config.yaml
n_layer: 11
d_model: 256
n_head: 2
n_kv_head: 2
head_dim: 128
d_mlp: 768
vocab_size: 8192
activation: "swiglu"
norm: "rmsnorm"
norm_place: "pre"
norm_eps: 1e-06
positions: "rope"
rope_base: 18200.0
rope_fraction: 1.0
qk_norm: false
attn_scale: 0.0884
bias: "none"
tie_embeddings: false
parallel_block: false
init: "normal"
init_std_qkv: 0.022
init_std_o: 0.0
init_std_up: 0.022
init_std_down: 0.0
optimizer: "muon_variant"
lr: 0.00525
lr_mult_qkv: 0.5
lr_mult_down: 3.0
beta1: 0.95
lr_head: 0.00462
grad_clip: 0.5
warmup_steps: 200
schedule: "wsd"
decay_fraction: 0.892
decay_shape: "linear"
final_lr_fraction: 0.1
batch_tokens: [16384, 32768, 49152]
seq_len: 512
doc_mask: true
train_tokens: 214000000
steps: 7028
dataset: "wikipedia_en"
MLP neurons of a small language model. Each row is named by its layer, matrix (down: output weights) and neuron, and shows model dimensions 0-127. Each number is 500 + 40 x the weight over its row's rms, rounded and kept within 0 to 999. Numbers have three digits each. A neuron's up and down rows have the sign that makes its largest values positive.
After each neuron's rows, "fires before" lists the tokens most often just after its 100 highest values on Wikipedia text that the model never trained on. A number after a token or word is its count.

L6.down538:552441538484516490517465477536543525457472447489457515504551565579429495481457460528549484484546464508504495442507522491579510460527502491459530456541529436533471538487527502548604447483551480586465502458485537544477538507472467498574512470442553591521466544504428503482495521484568430476526476546449434515476529442526481493618554492472488477462486537400561499488564516431494550472568
fires before: " " 46, " |" 11, " number" 4

L4.down752:522452508430449473562529524521492407497454489412559525452510527536483514512471530541574500462473498510519496494444511538443522541543460525482485469508536475498509568423445463514589454513531524488503508476487491410580534520502424477538413482518431515454421533461531539521513496501447506498547535482456453534540573518485539542545548488465459521414523543457539577499407513471431463526545
fires before: " a" 29, " the" 12, " part" 4, " well" 4, " its" 4

L6.down385:566567530421485487496484472589424515574447530556521514544511392514422449510489480471533427510546461467532482433496556518465517542537537520529444532515445470477505512516506521499536529511440459509547505525445463528503548483530427473532525501449509466473496489512461515486503473518542514526547494515560488498551471509521554553495489460453514509501455501482541561565541522513426585424494
fires before: "\n" 96

L3.down99:475505494463494529474570476490448514517481419404518575503456467461530577541515466524435518496440482473502475579531496528581527519466440578486543478446517433460446567499477557486402438501471504582559490448482474431437514455451469523511416507520482543428514538506510534488532460482504489529509609529512553503568559530423518563478461521454454459498492530540452439545439493445524465508479
fires before: " " 53

L4.down16:485532471489463528438502558482502539591483554440461422528516484466528494454541504521537493501571532555500518459542488513497583500516477567450510468488521569468559536418402573473534484477516453534446466465529495536480554468459532470462470491500537533479555444560534530559478527407538508499525550418523544531499538451531474533520507483466527446457486485518556566598535507510471511482472
fires before: " " 68

L3.down745:482504446469540513485503550518510500485460474480539489477528478509511530452504512585484509502499492519487521547468531440524488460538504541608499576508512456548508521483514442517473473505512519458524464499537463537501506465457487476506529561529485502467455556524533445509556488434441537515465564568530500496511434494512573511426495492500469408413428518452457407500485539507427552566550
fires before: " to" 20, " in" 15, " by" 12, " as" 5, " of" 4, " from" 4

L3.down76:464443527502454550497544546554437473571511536542510522509520473420503474460519499493499508510522444500510538434501435455463510485506506481391518526437575553519541426503490457502468499464432432498485520483530481532497451509438528588553527579496543564451461471470517490520487484456532436519503515535462565504621521428567437498482544507512531484469558496451522542511511510509516530555506
fires before: "==" 26, "===" 7, "In" 6, "He" 6, "The" 4, "On" 4

L4.down125:542519524495455459545556531451499477555464433467500515500499537485541505481486583456485507439530544501484545435494446476505506511531490527485417536473494428480440514465442498487528496468433454511524486503495562411485502453583504491541443529547446552431629546514524481491513563512512439477532483538494522518440487415495584442472511432465477493491460476422507425457477481482424483524525
fires before: "," 16, "." 16, "–" 14, ":" 8, " |" 6

L5.down708:467522517501493412491450495553501506545469505515523529457505510470443536477525467438537531546565547500478481490518555493496528540506480478432516462557544543520417470507529524489523433450448477533525487523461504551492476508462481486432472499476533473461512553425579529480521504497472531525425449480512509500441523458575523439475491542503475531461454489462436564495534572454481489529548
fires before: " |" 41, " " 33, " +" 6, " −" 4

L3.down8:484529455451460602555473492458472465432550449445474448506516507481521541547592536462566465499506518428509440502484450454583478446475490497466494480484504545449527533490558555550598474498483486496452537474431445481506570535531561481480505515545485407551448516474440490539497516514524538486456511394489492361475435517581381508524449586483423539483515462488494460525572523561578510506507
fires before: ":" 46, " |" 10, "):" 4, " " 4

L5.down613:491540447587492431547536484486498450451456512480619482499477496476415527497513505568502477529500490434460489449466498509515473502443482438529491533492504551501545462432419478495519464497577493592515532460511495579409500447536510447498540531520539480459529538486505498442540526494495471508461519571454508486557533464465493568436467541432460484508538501508538480527512529477560490462558
fires before: " " 61, " of" 5

L6.down132:427522550458511493469517513515540536495500511390503541448481450478540533491502534489541428498564531475483516524491472511588490493493552530441562486501613547543431512462487466495513513545426541524456504445502471551479478499506534519523544569509492460445434504468507498579472522460509484531484526528511526510520490381488479494477479479514513420498527535482487483593498515509553478470525
fires before: " in" 28, " on" 9, " UTC" 7, ":" 7, " to" 5

L4.down631:531427489507447520537467430515544508425412538399447393500532528529548479513532533518472508484465432498509497510535491485517490586456558488527524434509484540542516472469545504513514491525436491540466565469319509502549521532488518568487488591478425536571427490470529528490518516513507515486488554435518526440525448522512495547580466501522519511461459464459509436528480515491478458529507
fires before: " " 75, "3" 4

L6.down168:477541465528472512474510527507511559424522463509554497521463607453488518493505529505505486434525478454446517500504502449469485531571457472494478502455602441480578511529522575463496483480518523516497538484457464491471547469558465489585503464518554546479521524521491463550477439441539535517462430459485461508462468523517532541411432529521533450562492438544456568501428572527442497541484
fires before: "|" 33, "\n" 19, "-" 12, "===" 10

L4.down371:441426491505551519556556545496450453498425517490498539510460550551506539537499470487477551495504516493474484495476481550466530507433500474547552487441527460482537414477483490519542443465485477466449483488448480527496564526458499549479497508492449534437539405526532551523547449487468484505499485521526493436526513563524483469532495563538555440548585531475544504522517514521496505536514
fires before: " " 95

L3.down170:420456514527449577470475474410521494473512540558447540473548517536494501478497543432499539515497438546540542518489486500411498491487460455495551416639539539503463506487472484496471530506475408396497492456557521467501481497512478497511512514505582481566519489483548481489456498490473472496483430458510557576462515509551456541558454456456468552529420501476446493488460477463556490522553
fires before: "\n" 34, " The" 10, " " 8, " He" 6, " In" 4

L3.down536:480498554465510598475474441557465487512567436524495507497513479507495548441512579430489470546494461495495466531520445527490491481438555496446543513532513486564555460554483512470562460460510460557493465572514571535428583545492502479492476467482433518491532506528478493538568474568441481423503543558563477549514413559457503503513527468408476562463541495405569478483498517481557540450533
fires before: " |" 50, "," 5, " /" 4

L6.down52:442535610599506507483509482450522526489529488521453474535489467523519477497564472544481513544521456527465473481468541589523526456472463527514556551418452474509531483496562538438496530443513501503552547560393498493466535485485518530472493482529524505515497547525544477449520472569441494477519476489479505557522470500559453503461498455485478476436480457520455526509500518499515543471476
fires before: "1" 23, "9" 15, "8" 12, "0" 11, "6" 8, "2" 7

L5.down670:531474510516482469584457515534513475487520498448553436586462517454513490496484519564537459519506506536440524511518446512488456474533507400513496502586469494521426471501461556431480441484482441548481533465458521507521496527537547540532471460537503513442489569484571511539522536522464448479506477503441482460478540507432444476461495572470457473505446458505436545554483483460468526531446
fires before: "\n" 73, "," 4

L6.down522:604494476491509526446557485525505445488605547487510476476508531500547534455458453522520550543497492470484490481550482463545471439560541518499526486499527507540445463465535547480531468500531436471463508515547471575493483525445417522540504502475611518492477565549491478557489428469510507436631545545513528523492541478467540498531472541477615508516477476557500530497487482537449498561552
fires before: "1" 17, "2" 15, "0" 13, "6" 7, "9" 7

L6.down113:549527494503433524526505459535496504513545550530537549495444525530488452423462505557473517531461488518526540487521537516486455516458439475458583513526471520487487489475475507498507486452516439562441536461582471544445527497469475531479495524501516544505488537561504542455508513526494565484573517523507465486555503542496525476563484505435505442433525415488544463519481523557466458549517
fires before: "\n" 20, " The" 11, " He" 10, " In" 6, " She" 4, " After" 4

L5.down513:399495420492532399515487476539560455509563500515468489470484515472476414514491532566494527509541433514458437478466491477547401458497461457459469456542539527510547484397462514450534563474507535533480480510505487449429476501513497520497510481460548518477487473554420518458459523443468536551412537464488511506536489543500541499536492530515522566539453518551493585493412462440481540546562
fires before: " as" 13, " in" 13, " the" 11, " on" 8, " for" 8, " of" 5

L3.down244:547460468498538468524474390531463449540451427467531464533484475537470532437478518557529465448503488415547475489497519538493452530531554499439517523500552438535520443516468454509518446463497520501467488490502422518462501548451536458507476547448524578459410452414495497539465457558547497451522583496558467522532521496464511504519500508435504488582520543526529504530516545531535590513421
fires before: "==" 43, "The" 9, "In" 5, "===" 5

L5.down403:574512487492526495471492468467453526527577495489475492513525513497479546424453508435465461558533569503553465504577469494454499432555523454493524530446505470542373453549569524487495532509517493492488535498534501476399505538570471441509547488494525480453451456554402502474523494501504513467550447543432510510509543570515464505493482529472495527455493494413469531513520492539470507481535
fires before: "\n" 63, " by" 5

L4.down679:491498485522519495514482468443550419520467512490508470558479519554552496560458559486478559512484517532442510476534494514468459497539494538499438591543511502508455466533470491483482505454562515496525530489481541430496442493523473539506474528514539401564480506478540477552482541534483486485571502533618479506564497521494435545485476573579559524518484501507557580553493446507607458535539
fires before: " the" 29, " he" 9, " it" 4, " as" 4, " they" 4, " a" 4

L6.down209:467533430543501526478488507505449529413546520470526530515475520440522539528479487485449414476503529576469564439472474438453474445481564516518446495514549488537455515479537515504446460561505449459512494439551503457517510502531448455541473484510469493415457597482498520478492511463569575496456427533505514543539500447485490539500535464570522462532513495542517551504509584464443500572454
fires before: ":" 18, "0" 10, "9" 9, "6" 7, "7" 7, "8" 6

L4.down353:513495449497541506575493485544493615530458458525468500537483503480455458501505512541533530506504567515480491489477555504528545439565530548509466510413504418432493578472457497527562556522515509551482508542556521457442528497543442473476501529481579515425542449552513527496597459492501476586511513627588530483527473544410420514512551523500515456461511564505528568529464560557436540500460
fires before: "," 27, "." 20, " of" 11, " on" 4

L6.down7:479464427504548437458524464450474483548478533489506482607570512448488567486483505537488443412504476469554427481443444479443420467524541447427475486503555620511579546457453487520520496465564478527488543457519481509467473572536517477477485537456509588542492494557518541507445510496519453495489534486504480522543444487402483499425498540538462485536519544514494477439475515525469563432511
fires before: "9" 25, "2" 21, "1" 15, "8" 9, " to" 8, "0" 5

L4.down250:524588500493463494419496492481440487452502513556451538497489464438475522464490532546515518466495483491504472588479436465518499514452431544436498526500476521519565500553469501470529503431522532543490565469471541530501448455532544541521530502446551469517497507532431465568534512435517508579539521541399556453499556484423486548546451521528474471476518524471536492406435469435525517493509
fires before: "==" 48, " ==" 22

L5.down695:498478478484508511507461498599418551524474417552508423469462504498535485399474507540438544487497535475530442527517491524499542518575528499497505546450500575511528466501522501497550468464424434577563535455480490507503496460487472499512497516497462636498522514469476536531520575503507516499513471523520458507487465467530485499490505507455448473536519473538480537474443476514443505461443
fires before: "==" 44, "The" 7, "On" 4, "===" 4

L3.down575:445550574546524593485464459477556487557528513456492524519509453650507562511481587520381456473527449451479486498490490485508527518572435480511506507508502428540486543481575502440451556481552501520480555470487511519428451511523496536508574507552521443457519559429464507534564476435525487487464463483449488449502443491515530549510479485474448485436479382502504499500452518486490544437540
fires before: "1" 36, "0" 28, "2" 12, "3" 8

L3.down153:491518498510483505453537532517519482536462502579509519509554495475493499516481539509449382448520461525441518433489511535436540517454562408541487479548508420465477520461527541457430468469514552495495422472513455511448512493570463511500529503529546499492469550526520541532481520491483494517469474549478514470507406534496450555554509487431521543565468545594472397562399498490493492529508
fires before: "2" 16, "0" 16, "1" 13, "3" 9, "5" 7, "6" 6

L6.down656:472489473521584565510512562540508552508505535476503498479483527453459466476486441478487509497569541519507544526521468442475547513542473457498527542542579471458518471508459527543450470501461519500550518452502558513457493479446578532542495492526467541487464501493498457528546507489546489475490466534538493499537546530470514486485468589505510537501494420455512544468528484509443494525468
fires before: "\n" 35, "-" 19, "===" 9, "The" 6, "|" 4

L6.down401:522471511498523506508465503464431448462512579534498524496496487458516494530511459506455478485509434467503457468580531484512514504471485475480495460451561499480462432497452498568487485541518488486478530402529553613471466468535474531553508490451508690548526546506551452576528491536430472493525463582491533528534459502586487490511557533472494526520502454515486543486474466501529585464530
fires before: "==" 22, "===" 14, "The" 9, "|" 7, "In" 5, "=" 4

L5.down314:491564464429560509562481533519473496531507506508509560515469477494489488507450484451570452532530492471462441526456498537491526523513446584510528495485566539472574523469457504431470451431463472545517404454575555492487454497526458454464504529521507570533510450567531526504490516460442463492458542528491535489498579505463517535534449487478474497558526460503493556562446507507551457434518
fires before: "1" 36, "2" 11, " |" 10, "5" 7

L6.down398:468481483471481526562474521600519474533500516519534501502478532522484459496512509491476523536494602436520529467486530539530558465516473540462545437481413547481551583470542471508463510494528507449448385543455532514494606538522502524483521549506549439454490536491531419424541487483519540524488510485464451499522510548510468470495554465525504531428497538528510492542473573453571522470538
fires before: "9" 32, "0" 26, "1" 22, "2" 12, "8" 6

L5.down574:498524382466506496400534552490440440469514526518490501495459556512512516527474484511498543459448427501597496520496540475510516497472448485437501510463559524468560495521428484419538521536489507619508501521547489504577500513561510479543400475512547414516519494465515511515519525470525461505509515524545565511524496446482451532434521470532553513518491447476409524522467459451466393484507
fires before: " " 51, " Total" 9, " also" 6

L5.down495:507566473465376487466551503523520474547547470496467502538494469420518430553517523497517466529486493542492479475467545396491506439508518517482493500464616558439489482487441508535538539432465475472480458513474536497513465510582522507521550566496535499495486521553583479477477525521522561493506539455402441495447509564405580482475469468490523473496530468488515555488511497445456445491521
fires before: " the" 28, " a" 8, " their" 6, " this" 4, " its" 4, " his" 4

L5.down423:524418503445552479527441523515504538499467471443485497423520492542511497432465468527503441403464520509532520441534545527475494529525444473497561476475573529455456453509542444476469455519470536475513488454487521467448493424442550521492529450536468547472444421494492562526501483441564527455458540482560544484477468431501451526425480527484512509538489536463451481491497544526504531490472
fires before: " " 52, "ci" 4

L3.down476:515464511506525469579514532563535574516442520520498451417445544531506501467508497478555511412475524541470480512519413494515507583499440452528514481585469436518445466562479454533504453507501432459541553473513462432518520523489449475500531532480578498467499508466525552482533493493499577540527538428538547514523503465443511555528482466502519539492519544506515517566393559478456500558542
fires before: "\n" 50, "S" 4

L4.down345:510490488513543435545527546490547451496433506521424588476577521525450550447492534548450481511412517574527508508481552477520519520491503581538497515434520485502509441425544481510468467425450479458449459541476497478488502543483500536553476462545510495513537496467560476617445536550505559461459507462576443537491535458557502534515577518570511522526553525512553520578553512503442510502485
fires before: "0" 19, "2" 17, "5" 13, "3" 12, "4" 11, "1" 9

L6.down75:474477505505563532482474520523549448469518577487383463473554388474469586474489472539483515465552474523493454496466431455512493496492519518546477434479464441492453490488484504548485499523479549446484507521582466526454385495548476482524483474451533497542495522523517520550458528509508433547484497519502502473647538488470363483400478408532540519484493501613477494476500528540535537508486
fires before: "0" 22, "1" 14, "9" 14, "2" 11, "." 6, "," 6

L5.down747:508521520567474582479511518528467515528489468522504518572470470576543499532486520519467480516557503508484499512486518456446473424508513518491581469460537531454501464446461529411497521473419477534436425568442475481515493476476446504507475475457557409454461486481439499474447444542540490528540469509445534429541475571524484541469456458484547486546419399497525507484486615538538494523577
fires before: "\n" 89

L4.down369:523539481497532466480507510452426361541489570485485552510590522483471505403498526428497514514450462523497571497531494486536466469432480567555502534521442535503518493514518518509430527513475454425500577561522496526483518529576559527525501435534574496489585518522554485527461469432508481519509473530480462515561507539534451481461476472528556514493467493480505473468520478486529534503542
fires before: " " 69, " place" 5, " +" 4

L3.down753:556476457467556507502494495514456466577540528452496507524530484561463467447458573487470514489486553499441465494505496503526517520525537493483529523486536526539561512451483521482497512468529423487508502455425530514525516534448578502535499458471445460565478515544488536513471432496493447451491588449482465466578561520445485512460541449567510484497419575461531570502514527515551490439519
fires before: "N" 18, "4" 15, "0" 12, "E" 10, "5" 10, "W" 9

L3.down564:516449514428412452510476498506541451433454503490564517464415469509484451564513477483473475543481549508487484509505502516508548483483572462515487484523522501477493463455538540428499528468440556494609495496553473590508528485533496524499467492439534481495477470446513504540489502474465551496444535578496492526584516578513502519541504493559474573490474576531449426525405479488461596529395
fires before: "1" 15, "0" 12, "2" 10, "4" 9, "3" 9, "5" 8

L5.down622:480534492516488492500557522551479514527545512476526555559461472444450442494475517493524416463496569535491497491527542505506514426451526482547577495510525521547496518488495458555492497504528505442527499568544513461483447493460509480496488594466501526494534512511513533520430536481572528506511477480450440539471525491488496494514516458461525551601538553459478433568580488564468419521538
fires before: " " 60